Weights of a small GPT-style language model, trained from scratch on English Wikipedia: biases.
MLP neurons of a small language model. Each row is named by its layer, matrix (down: output weights) and neuron, and shows model dimensions 256-383. Each number is 500 + 40 x the weight over its row's rms, rounded and kept within 0 to 999. Numbers have three digits each.
A block is one neuron, or neurons of one layer that tend to fire together. After each block is what it responds to, as a language model described it from the Wikipedia text at the highest values.

L9.down175:551488546560473525518476409545536480510601553551481508484453502496458474442498453557524463532465473525536483507398514519468527582496484585525522484452498496525530493502507479504500508484531499538490512527512510502480490531564479538483515512473520467431445568470497462484525469524457439501524479471559561540518529473495492579464515397486486476528485440499550460467492525522465517423535
L9.down1097:617413510487574543484478425494483532503512488516447492427591584509487475529458443518521545477482460532519456437523452541524495441514558473410434463444554456510481583569524565454528503523443502481565552547495529545593383519481484500491472417505503499495530515473490492488506499548530480542499510558471515447587499494507515560450441461536535469461500570457483419501471474515444480491463
Responds to: Sentence-final periods. Full stops ending factual sentences in biographical, corporate or historical Wikipedia prose, often before a new paragraph, such as "...under the symbol SQN." or "...in Erie, PA."

L8.down152:480448411503496496491502543490534507523489453526509506516429409501482476446480502516481536530501542471457516525572510458464539536470480435572509453535472472483438503472400447447527474539446515501520426488514518520424469579581475471543541496523463512493498460555525536616493433565517535526500506475496517480557551449529535540497451524515465516527550521458450485549546525495444467478517
L8.down415:566405481537483576428473499493491566520519503493540446482458405551537527501541469516495487505527526439551464507546482470482537539514472517464459517587504444503529505449477437486477475538495444537455502540540515523567533580468502546514519552442463436472476537560496470451542556528558496534536405486502484536544439509492545517575481521518499545480481498462523461477467471500466550585425
L8.down779:503507504518537576484551472460465543547510576508518513523476449516492480553478512454498552502471490538563508566460480459543557492498453504521487458519527510516490480514531517457562500473469409510522560425513478524541531533468477419495586479564507545418486466549478477533582490550534456467387506465559450520544489496476493497475474527552455445522477523470448501441504519489546424489472
L8.down940:441419429520479473456469494523538573545484550571496499457476497520533443490534521497503516525460547515493526489513485561456508598507507474460538412480502489477527497474581444489475544429563487495400423411471493515479429522525519512533473469505472429481485474454473509488590445505550498495457514481560473455524464518539466471514512435478480470461494480519489479533506537471475513516536
L8.down1023:461561522493532538425527467499475458508480418506546505503491568499552536541506472477502503518504525471479454523452452514523581522543540564492528425528482550468487523552499471477551520438540445482497516488581513546505531479505504441534495436464526557450502465489450500482505503494538518516395450527472555507500432458526482495519504442492391434497486453486431435495512437481496486513450
L8.down1189:450521508561507492484553521475446534506527481426494472509495573524539518557545499531532424525468451447469497504540484481480593511490450475529515531523483463493526494467446423514507474496524502527506555525449485486527564606489535457470552503492484485445461496452414568408532523473546534513560480501503488520520489593506481464459538444531486508509448422536565488582487524539494487503513
L8.down1483:545479536468469513516496497467526472544511477490468462508472543549554518526481512521556542494553512403455427523518471504546588481507549491523511388554540467518459473458457489471453511518483500526447509539550517479358456508477413586499474502456526509506419540531521492525542554597473525547453525479477519469505479543485504483540539494482472498492556450523521406422478498550465457482572
L8.down1523:471512452501498500489569572530460446420471431447445525512489494460503458567496523536532532528519485534493414519473506500567549555524457487417510488449511523530509541522548436475529510500490468512403469521539514500531442444601534462515406536517508566458446572502500564490566576482484471532524581468551497485516508478548515444467485525433482513553489463508449502564520468465477495482508
Responds to: Clause-opening subject words. Words that open a new clause and stand before its verb, mostly relative pronouns after a noun or comma (that, which, who), plus it and there.

L9.down901:502541541470476526465549436545546570473431557537493436466454518611495527483544418491519413542487498511525536575514465492541524529492510511540522522483576508521520516491534476536497468437526474487531470454493491486538498480533566513454511527451501504523561481462516519465444375529488494519470490453526474478525481404524515487532476544444466490449499490439451445437539457534546540454529
L9.down1100:465531422505499454465518503498490484481555506560546474510461471613465522507471496455525491521528501448479512477512494461529547477472492525467498461568459499484458533569545505479447513493429483525509583435492477491414456536538527490552495483567494505524515535517489480497528528500487507494490506529473494434524473507480457490481477538432503534553483545506499569484415545492396434474442
Responds to: Occupation noun endings. Final token of a person's occupation or role noun, usually right before a name, as in guitarist, filmmaker, footballer, novelist, reviewer.

L7.down583:471537471461416541561482465449476447505460465566550503536514495472561554550493444538559583475488545513526429501579493516481493520509504493468483470505533484472560521519441513448466427503475533508488495429549572479432458524455524560497543468487469537477539554521446540536487515496481463444456485500521483512491553526497468479553501496494569518513483570539452458502560524508486488523527
L7.down1079:487590512536477540537437511515522525537540461593493488492528549514555550501457552483525544537496519487522501526545395448461566507451525566501488401525512522503479559510462506508545496483507495596528467450530470456483451565415471529500437516463534528545492464513483537507525479475478426548538527484501492498466529541508462561512443453482550430498461524520506442418523503520450455517544
L7.down1381:548507501584480502500486494528525437468442461533488498507508460481586492497449452460591495483497513492419522510442557471480524465582507537526519449512462503440450473486515545440560466524526510510508506471477509546496545501501463565498499543514460538488507503517525550486571453580557543539490493501465472507522482447430437497509477524486492472449520534585450461442487536463505512533525
L7.down1482:536520448527438593478464553519408507516585494480439523533517469495546512524538506445499465472536432428503534526556491438550502497475480429486486472525464493489525516539513489520420427519470457518453505485461604502513483509521463534481462487438532525469423566556470506482493505501523502554508490470448482423508521515525455527538502511464508480528476529444498474490469407443491462465489
Responds to: Verb-phrase auxiliaries and negation. Words just before a main verb, mostly negation after auxiliaries (did not, could not, don't) and infinitival to (had to resign), plus modals (may, will).

L9.down304:540407464482515551475545529465456507612491523483451445454518478467448507487476572525483556507490534563494473516494479497476459505516527531404455509482504491543530526464571453591514473481468556515485599470435528589458503487564493483569494447498475512525473483519532483491470502459454490468444497419485625492490513542519469492455600529534447502505451542488547488456494472572501488494462
L9.down538:515464541462556456487514462497476514473522551534495470574470433495525474496533474530445504432523495517491467476545498540466539482481504520496490472457442573500472554516559437548573480515452522482492497470505513522422491517506503563486443537488489565578512536532467545528521527493542498576486520546491551443452538487453456480552559442576470455446585543488479453442495496547507489496480
Responds to: Sports career stats text. Tokens in sports biographies and stat tables, like his/first in "made his debut", over in "win over", and FA Cup headers.

L8.down9:500563501542470446570445461528482526486451468552539495536470477485475551535496488452541495553453491517495552436460511563475499578481547549494522525526510501566495508532527463534485531529543532447544519550491513507555530513495465405482473539491434496510401553539474526494493580537517463457531514557518438479591520412438477541504447456486444472520533565448509432504526481505448517422485
L8.down29:510462515494486545511499436524490572513502546507514487509440522494592500464491500548478454547476457508556518530499451501507557488485548531491452411484525518521550478509548506498483518472480486577475492527471412480472558519583538507509521497492538530459539558525487535461521512485533447483451396520532453476565530507457569493503459435476486491464495498522437439510506544506455515438540
L8.down113:511521513500515511516505497425502409394454492443507537516471452447414467479430547584515448429521383476565481443555481459520636484528526501533502454566499454471544564511428493463507521567460487527532473432511477473569455501516454471521489498530510475517514468543508494502464497494512444550491487557551431502532523499503577512519465480481494479505505580463510486542472503461512533446571
L8.down487:544485450509522446457523539566519414567478556535495476410475491506496604504464457508558430504442462472503508429455543499528523500535511402538482484506539415511506496488576511420495518507485508376465490539443548490496534500552492478536442538467486477579442603503493453464490498518452510533476517448488398460575491475526510530570524486501506509530543536434561480498575524462540438441523
L8.down1038:569493537551462494500452429514429481521470496511541472500518435502504532449475528529476462468434493503467507504544522511534475586512522479557587480531556491482576527548453503529475420487541464458514406444518493482510425409527491501544484524510562460473485452496535508575472462505477509476505512479564546510548500488479498481457488496564509572521475468525528471499483475446487500529460
L8.down1080:459494489527526538465518503523471423514543475561480522532580521536505519478530510586511485496498495487502539515439510572530500556422502520471453472483491514479570477500468496542556514548527466466548511524440510475449481498489430503487423487537504435483535511502468487517569491409499512502507598482484468480532517437542444539437499510521533553517467476522503451454462527518462457458511
L8.down1373:547509531499489490545515476468580471488480478488511469487414552526522509516521517557482507494454479501458496427506517477470510444422514544501526498545471500464497468459535441451543553521499506536464520473521502511481552490490502485519448501544469415533488523538569490508541463450490512426431496592562466516530464486462520455540542515506525403530512588471515516523503468525571513484500
L8.down1466:509550511511549546521451532539447508495552475429476438534488490465520519527528538454493557545469550504546565473545500492447460602492493517521471521509478512464583533483457452519503497543501525489421482539430534448507501561457479565546465547440517485455487505553536524479463553563564540517487525572492513563512527525468516539448453472527476433438493415466464470580534528502527515443512
Responds to: Sentence-ending periods. Full stops ending sentences in biographical, sports and place articles, often right after a proper name, e.g. Elgin City., Barneo., (EPFL).

L9.down767:507473462504429541482556529486550463494547542501554473532579512636565478507432417460516566589454501480562514570525481405513542455462461465488420501512543518452535494413502479498526503489488457484490506525498540413526565534512469448519497507532629504545539520562507474500461543565524510575568537442520423534454473444464466499431489448488466521507579458489493454509554493594483543511437
L9.down1193:607579534471557506512513501473545501480512505472536475500516516479507523487538549559499604521493513513530510514523507433519494512447466538576499471555485550427474504586472536522434452513461523510465570471422484502494537523488546548474483470445461524479497459565517460445468468489457518452488575551456556466595478491478526482463455474496551524527429556485528506482528493520470462517576
Responds to: Word-initial capital B. Fires on a word-opening B or b token, mostly capital B after punctuation or a name, as in Bishop, Between, BBC, Back, Benton.

L8.down242:464459528518454597620544493550534465497463485541466485487424481484539482532472555590470471529546484517457461540526493542547534490518521482560485438438480505489528452560497488471543493454492481560535536506505528505461462506495512505470482465482454512539551544470479493492482463554513493451519553512507555470559548497480448553496523542453500476561516495447436499475494457546527485430455
L8.down306:499470481487544529471508501498484448480562455446511498494541590522584515521427511512488529552472505492501430513500441493492465497469532470523471464553482554456536590510450539461470427522477481477461482447504496446485515482515532600508566529504504466474475442455439565555502468519510538510463517485507521489500520487546545514563476484432454499514537378529450549478491434543455524564518
L8.down694:465534365428473520469530486512448524512437568534495495537518566535506448499558474536470524547550539430515490501483481505518466544464520490494460551475537518494506451500462557508548546493570421457546550518514488435501550522434546509480524500487539450547560510561412538458512534483555544507460441506528493425484546578463537515458476478495406433500527534473429476441524557489431452468509
L8.down714:572419534483523503489418440515519478471481484481491546484529486550441540541546419500525507479460539476472438532500443465481530560483566525509471515438534452499539542470470481541480472511498488475522508487494496568488498527440546472444562523490536566475505476455488526459540527435481508445450505429506527523495519491511526554471466480534539470509550453529537505472497525549459513462464
L8.down871:555518491540531496540514471530502502430394460429612438469452459473432515477493469487483594504511449586542515529474443528541538517442535521509382521538501521464554530421442502460473503503516484537543531536553462504487487477489510542489572576474488468478597491500515502424526506538456430544423510466493536552525494533492521479403480525540524566564501570492516463526479476516471434521439
L8.down1111:505383499548480566463512509498515419529488484479444490514483484465498554473519473509492518536491453487531502502502449499509507459501476472452440472521451480511489543437526496539444503551442495474476459572528546502433460480512559443506469504533518432497502446504511442481429498497486521520520478517407580591481511518487502511582545559540519552515482473511538506493521493528510496462473
L8.down1238:523448548573539512503476454536510509509496492498556463490474471424454518485464502499509465473557471584573551528434451411549527470522545465511504440527534457413519535547473535511447416573514501534554429424543429490575433454501519485503512452538505553436583471498530501477483531472478465491476537568512523509531473497549477505494534529447513504497566510543514486438461502488412437488472
L8.down1421:457488501475517515492461529505489436457468427453532510466480417445524446540483512471502515468471483519492532483483461571515484589464620473491504456528572482474504571484428494509517434510508464602536459527458570462552479457458566511459499446484441529480535457514432439472545505509570506450544449424531487552564500482443531487482497472425562528524492453447483475490512439491529497560433
Responds to: Sports statistics fragments. Word pieces and numbers inside sports or military stat records, such as rush-ing, y-ards, pass-es, scores like 7–6, and unit abbreviations like in.

L8.down557:606504542537538537504537518464480505442578463493558559590505434530563477491472487519539517476502510461445509538501464485507448476488550499510500494531467488494508504480483498478469476429547503532447544548503538581418534548483491510510511445431411521474544455498508486543500496448526534457581466491538490445545494505474499462448502499491447505500491576464488523544503483485544487525444
L8.down615:539490446488526516468585518509454478531480529434418537504545564514517496485500469528537441569527540415622521472541507516579384511467502502531535423511519530463524581566502484516501499493471441532497496565465603466528511555473517524540472545472551468450521501531504504524468466443431515481539492487511526530481524503475515529496485469513496509460513537428451536465478535525496467531483
L8.down660:528530496519512452556520499401484459486470495511434533453447533576485512500488488488553506500487485494538462533486499500551473520500536484566509448501538533568461453554613477468533452495484457523516499413506535526526500495578473477504520479539453530531508500479517482560397519474483538480446533500476545533599491583553474529497461518549496518431502531468535513475465492497473528480570
L8.down670:487496495474564479508514510523555494485531531531579561494472491452470497544484530487472526518473508505454549516479474513519444561448494566513560512494422492466439522410453459547406480482611435548509461566475459497568431475425473482439461484498617520513500547489500572467462491546547444478503532513446504483566533538508528549466500516505482506556471459421559453436467446515593476423466
L8.down687:511502506512545499530457508453514522505481533524441511499484511571530477472469451531546516517489504519532463479500579560506446495508525535515486504485448526498481536541485466474559528451521430425539514476568489449525496490506476449500455505508533467477444542519477570469494466482526548515478555456486517483588438559530444465444497535453436489461462496474496481571504525449466479479552
L8.down693:414381462495589466554425449473486480457463484531500534538512516547541549484499436578573500520476574490570517487495455585520535496525432538541509496502506559519463482501484521433559498444547525524556470587525496460454505521510424506505508475488478520512524525510477492538536587441539521465448497540526537514513453431475466528492561492518552498475495448504496533542485518502495461466542
L8.down895:508557491498476569499448491651532537518458485500496535486543545528448499516521487497554509441504547503496547504452508514474485485509555555557425537587576499507499521499481431464456553479581451482504487501493439543486475507491455467477548493490465454555491585480478561512578472542513476493543467448563493515519503490534496523471459511535520479536519463513522466431536580497432574480539
L8.down1491:482486480505576540501589462410505544494533501473500524524499537551544506532501406436508521509473470412508480528496470478525426456437510454548474448491419458510458478552493507533605546477501383503481496566501546468565516562462497568504527458537565552480520479447521418482546481567533473474523502521488560373466508530512415497538472520537506476574471515501455500504538498478496526517536
Responds to: Main clause verbs. Fires on the main verb of a clause right after its subject, mostly on the inflection ending that completes the word. Examples: affir-med, reject-ed, susp-ects, find-s, the race started.

L8.down115:452513536495464495496510494515495561422470475529523433495472526545463512524470540496559525504506522510489635496574478523500449461472606562412494499486416507486443559547455464524518547480473494546552499518491489548488506538502446522506541523483532453581479481476479491473484540458458473441523529475521535525490510537531438401481488494590513425506455490503453476482496535498566492447475
L8.down532:490420473451524471534452472454497474548491489547521525435573537502595453503428523550462549489504507530504509474540499552512511515456449496545523455396553568466470523471572457468484521467600526514485508451476508512591461465554507534540449423631511459478463433459504485519447518462516459470455505511531514473571526503493465558485463514473455524553408413540510531502549499488431500511509
L8.down784:508488448501493514464470528464554416518474471441470500504577537512466531540566487449540384491535483490442476526472462504532459514438563500530490475500541617538521565479563521526543411504530455455488475430513479508543474479514445472492473460543467523572456534580525526569516435464519499481521453536467477522589508447459478505480571520503503485413567480562489472463552452453495493390567
L8.down863:463533473528547473602476429481556421510518432539582491554429463592381495487533492503458479460506537465463477598479562595532529495499533511513462439479549495461472523530509477491504551580469481457484462435583468537541549468522528453526468502450519443537552532478488557496491457533544464566488469495508387493551503498503485444507496507519523498477452496503498491582538512516485488475495
L8.down945:517479549489533447572496547487579441557514514510447499468460454512475480489500581547510523513542537487604411461436536595528523464470487488521520558466465492425538523455591459489478498460486435475561502617527496499535481531547517531490510516506517364503504531504526502509498494449600485472523521514491431535477518533440546507499522458524419461458471518508479506536496561517500551487543
L8.down1085:526468504522497483499468500544488449522522521531528478485564588565486453571474544506491526535484457495521554507540511529537574523541476415546481447497476572434491490433553510468531515554466509495488493470495472459475540430515598500480466494535523452482531516561544510477452555457501512544443528520518497520452513537497531480483407489487482496494527447542385442534538572467495547492479
L8.down1130:499522472489553533492461512415522477497458500523492526499565557512490513501530521449402541525537449495526558456502557495504447547420566500460496461476502479447524473506525447548560483495527523469481490463479528443531519551512491502435405449545510518537490525518515515488471491457481573472530554511521478556464566464476520489555525494493533418481480526451480433499470492516478540438461
L8.down1198:536489470527514482546468557585553442507598509486532459503473484564528434522515537529510521503441499536462554518505528490487548444445442483495513455573464509485555541471455565449539526429562475458542481567519489547482515518490498481491505591536497498494488502470510462492504453416495425553505476490498563495485507485477454464492438562515472544443486502549549474452443569569524486505484
Responds to: Word-initial B fragment. A word-initial B or b token that opens a longer word split into pieces, mostly place and proper names (Balkan, Bengaluru, Bronxville), rarely for- (foreign, forest).

L7.down62:528482483479542425470524504524467502478512563517491498469479470558539482474458476545531457487533539575549499482439537495503417590579473486497528437516527493553418492516511409515484479481443517443506487472455489427506488507478538466510511499488471436486515475519535564469458543476469510519459506459438574540602485494535468488504454495473481458454418466523561479492522548472493436457481
L7.down444:464501564459532518501511511523578521555538448523494501528501532558570466549569497534557536516492461424454576525431434475474528491449532441542468464468512566453519501503435542499469491512474502502542514528533527537483468555488493454481527495545530474471456541530507492484535512500538501471485518456531468553437555422499503536454463450465562533583496519523475468431480454507358484509515
L7.down624:560564526544488435521457430546481473525430511418490536484540562480510544553441468494526527438547595547490492497566487453520494488590462476477501511474485479484449490457538484411476478480534568462530482537508476431488538466562441487505488527480418572546481496532529500466550529455486536519485439562446533580537463495509477468521475450423482489448461463533582468467515470483471553497496
L7.down1390:628504460527483450530549527532455489520612546464439445490522490486561539536492433532532461513492551468527508463558623560527462536492504533467500468503515448516459496496542458503474482481493465510500466506490537438458590463484530507542456537514466436547503527508427485511443525457472513499556472399434492480531459558516448443475476518570481486485490502450541517545491519493533494506507
Responds to: Verb-completing word pieces. Final pieces of verbs split across tokens, often inflections, in running prose, e.g. f-ile after to, reject-ed, end-s, push-es.

L8.down413:459498537502521457495472460614475550492515480504516502469519459518516534548504498510502523532493487531471546462567543488529517535436496517492476498460436533484525495488469536518543541530508524500503465428556475517579592420452551495529494507499538490574519488502476473511514504493466543493532528568535462492470585389525498526538528484551456451508510464463518544461511437579422508462538
L8.down428:494521554507562482537530447538524459504512437507509400525469497562561487512544453463535485497455519464583514544446461502531493522516487582541411478531539546535455520485493434508544538473505539525526469447549466497513599533470446497476442512490545504481447507439469521526485470468493532479478503459511384423602482457508531521501451448557456523486461523506488508429578562454472421419517
L8.down662:460464456509523479506515535455562537492575465563511585533474438491556534552473487493542459466497439547489594530490527502492483491485493498471495592530484519503510456475514524442603449558490526533570474503510481435488537469497483451458495509481472527510504564542600538535494526521520462557503542445498528506467475469501505527458526531472534534462494458507494510550529475462586581503540
L8.down761:486462523475502452504478461532485454523491468487453431479529520585442567566525545559527489543542524429552501472535472500523505495461490575479458498578417504521492563524507514555507484461462515470547439490543502548455510590417458531541569489431479507489504472492517563477552556494486446470525487452557453387542509520518517542435500491489474474511455482469528478452525488487484496483470
L8.down956:441479514465515529559489476551469491517520486505530528480503496544501414454527465488443488464476531580536423534524557500507522531519511495450479473499550502479424458524567443483433428495411577534507518507483516553454531560519499529521449542537529498505469507515486491475467506593467488534531472576546461420558435505522581481500510451509462503517509504514475534520510521506496484527413
L8.down1107:484445471453552570536495543418519521470473466537517497539497484552526555467520446511530481519506421463532536524442547559510510488482506544477488536532463515468517515458480476494425518524492543460536498417445479465485530488475590497522517519574583460523459539507448553526493443508447481451492471491542496418514505530521546507473536456585493518546482531463471537484544440508447521540434
L8.down1365:494493502485535504482472421527525511490518461461502540485539508523446523491503518461474527450539462506516381497527496570496515499510445463427475574517460428469474484488479535465451468524526495523475470513437470518493562513493510506488465461556491441545501495527515519566471529497510464563534522453516531495486501532495554456482490417516503505471483459460472472488536532573550539506537
L8.down1514:460492485521509469516545500572457561448482507474485549478513513446499509590608507487526508569520495469424504476408537525575514498480486436486501465553477454554477549511513505456520481504478514485502431489459490513503483470527414483445495535430525546518528522525518503472531465522532525450476546475489536469525477434522429448474466467461485563581521504503554465520531465496437595467509
Responds to: Person-noun word endings. Final subword pieces that complete nouns for a person's role, job or kinship, such as attorn-ey, pri-est, surge-on, stepm-other, sec-retary; also a few other word endings like zeitge-ist, should-er.

L7.down112:475449514473560568442440511503576439562587528530455453533550505505479514507568465522505502531472415498520475546518494594504424471446460517503457456465556481431546546571483534513546422449484509489479533499486460475425451570487493464512466524470489437460501503510551438537520509568433477412447551554574496432515529510545493525499479521539479524549447516576490536477509474518435458527462
L7.down128:479478542476483531594517421519493529474432513480486462592496432565460520495515539437479525555428460534555474555410550500574526511569509543527470477498538548371487497524472492492507429486540529505518468438534432475532499554431449542441477501463440563443477516514411426486553511483505553484472518418475532572540490466478521463456464490578497508527504517508446479445433451539494459415523
L7.down826:443479465483533543503506514530484497553445487528524455520471520544443469550502521527510546531412540461510537519509533478495473590392400446526548475487467488469503494605428509518494546463451485537552532449494501541463556556547442513528485490397514496503492505498511526493558513534489523478500514482527541417575478416470518543537508477537502545504580563398483506493496431523497499471471
L7.down1266:495490457516472481452433539524442517501434508444470462497483565507548520555517509464481507573450477463526514501497491502508496522405558498500471514533591503486471469511497478489501523505449481535525497541516429550484509506525447511465426506483441496486507558501452516424517463432536449479468497508547501450528521431524555519456512546532460472529505465523516488555517521529492568479482
Responds to: Person role nouns. Final piece of occupation or role nouns for people, often completing a split word in biographies, such as profess-or, lawy-er, botan-ist, footballer.

L7.down51:477506529521487458494510453467521466518453551486458431450509539537462506464553477531517488491485548538546449463535595529477480465528515569487477524510533479549490445540505490457513465464518508474495483487488498495518499491479451481507469474472480557454449534516527475531513539518532454574469511456464488468564560487484490528537482574514585571503551424484576547561401546503483465412496
L7.down322:522512490530493561504450468529507516500530498452541489545447479466612512514478409501476522512529526507510555466550445506507452540462504554461522439517484608519485518476494503524493518501568443501516517544480468515473505559540467479513481458442454477539440570518493455504505489501503493508500473495516524486532489467483538510510428395474517480535489587459528469523539500485482497531573
L7.down521:488483531474522545579503494485493542491474480505498562557480580516483479533521532500563508552480569552504522516554435460460438542463506566484525458542488491480498457504481446461478502448538412544540483554479469419483459485496494545522532572460532448478553517511537498500514506441488527568464557565587509481539483512506483543468507492506532533500469516566453494482457527514419504483460
L7.down1095:485594507496502517539481445568498447577465560494500568476474496609519570497498434488486482533502472546490509425457536507432472458515554552559482536512488437486460493518522439562542495583496498518540507490502472553480541537518474460495507477453444488533563491494520575473424537482508446451509474508448438529571423476470451497501436464502529531536458547546556565512503508525413456466534
Responds to: Sentence and paragraph ends. Sentence-final periods (also ")." and ".\"") and blank line breaks that close a sentence, list item or paragraph, often before a new heading or "In"/"The" sentence.

L9.down398:483486549544483511452533525529509496534565466506523501522529461505540552573504533477535540460545480572486524509518497606512538529504472547515511579513480507531541524555580478605425453534556412530504537446476527446464530446508430497449488474470457526481517522510444565532491561478587509479492564505516493443451532520529524424534472420410460535469586485526524531508520500514514525455496
L9.down646:579496508493506481471551454455519452482491528516445497413462492487532524496524532525492518547537548497638416483546531566455467474524526567501543483510409424420442538488523452509494500448540444574422511508454538362475498503526496542522492543618513544507461521495450487500487500512492526502537530455522493461531408507521461518387504506466524523473487476453554522443555534503450531499532
Responds to: Transitive verb before object. Fires on transitive verbs, often the final piece of a split word, just before their direct object: obtained, won, received, recording.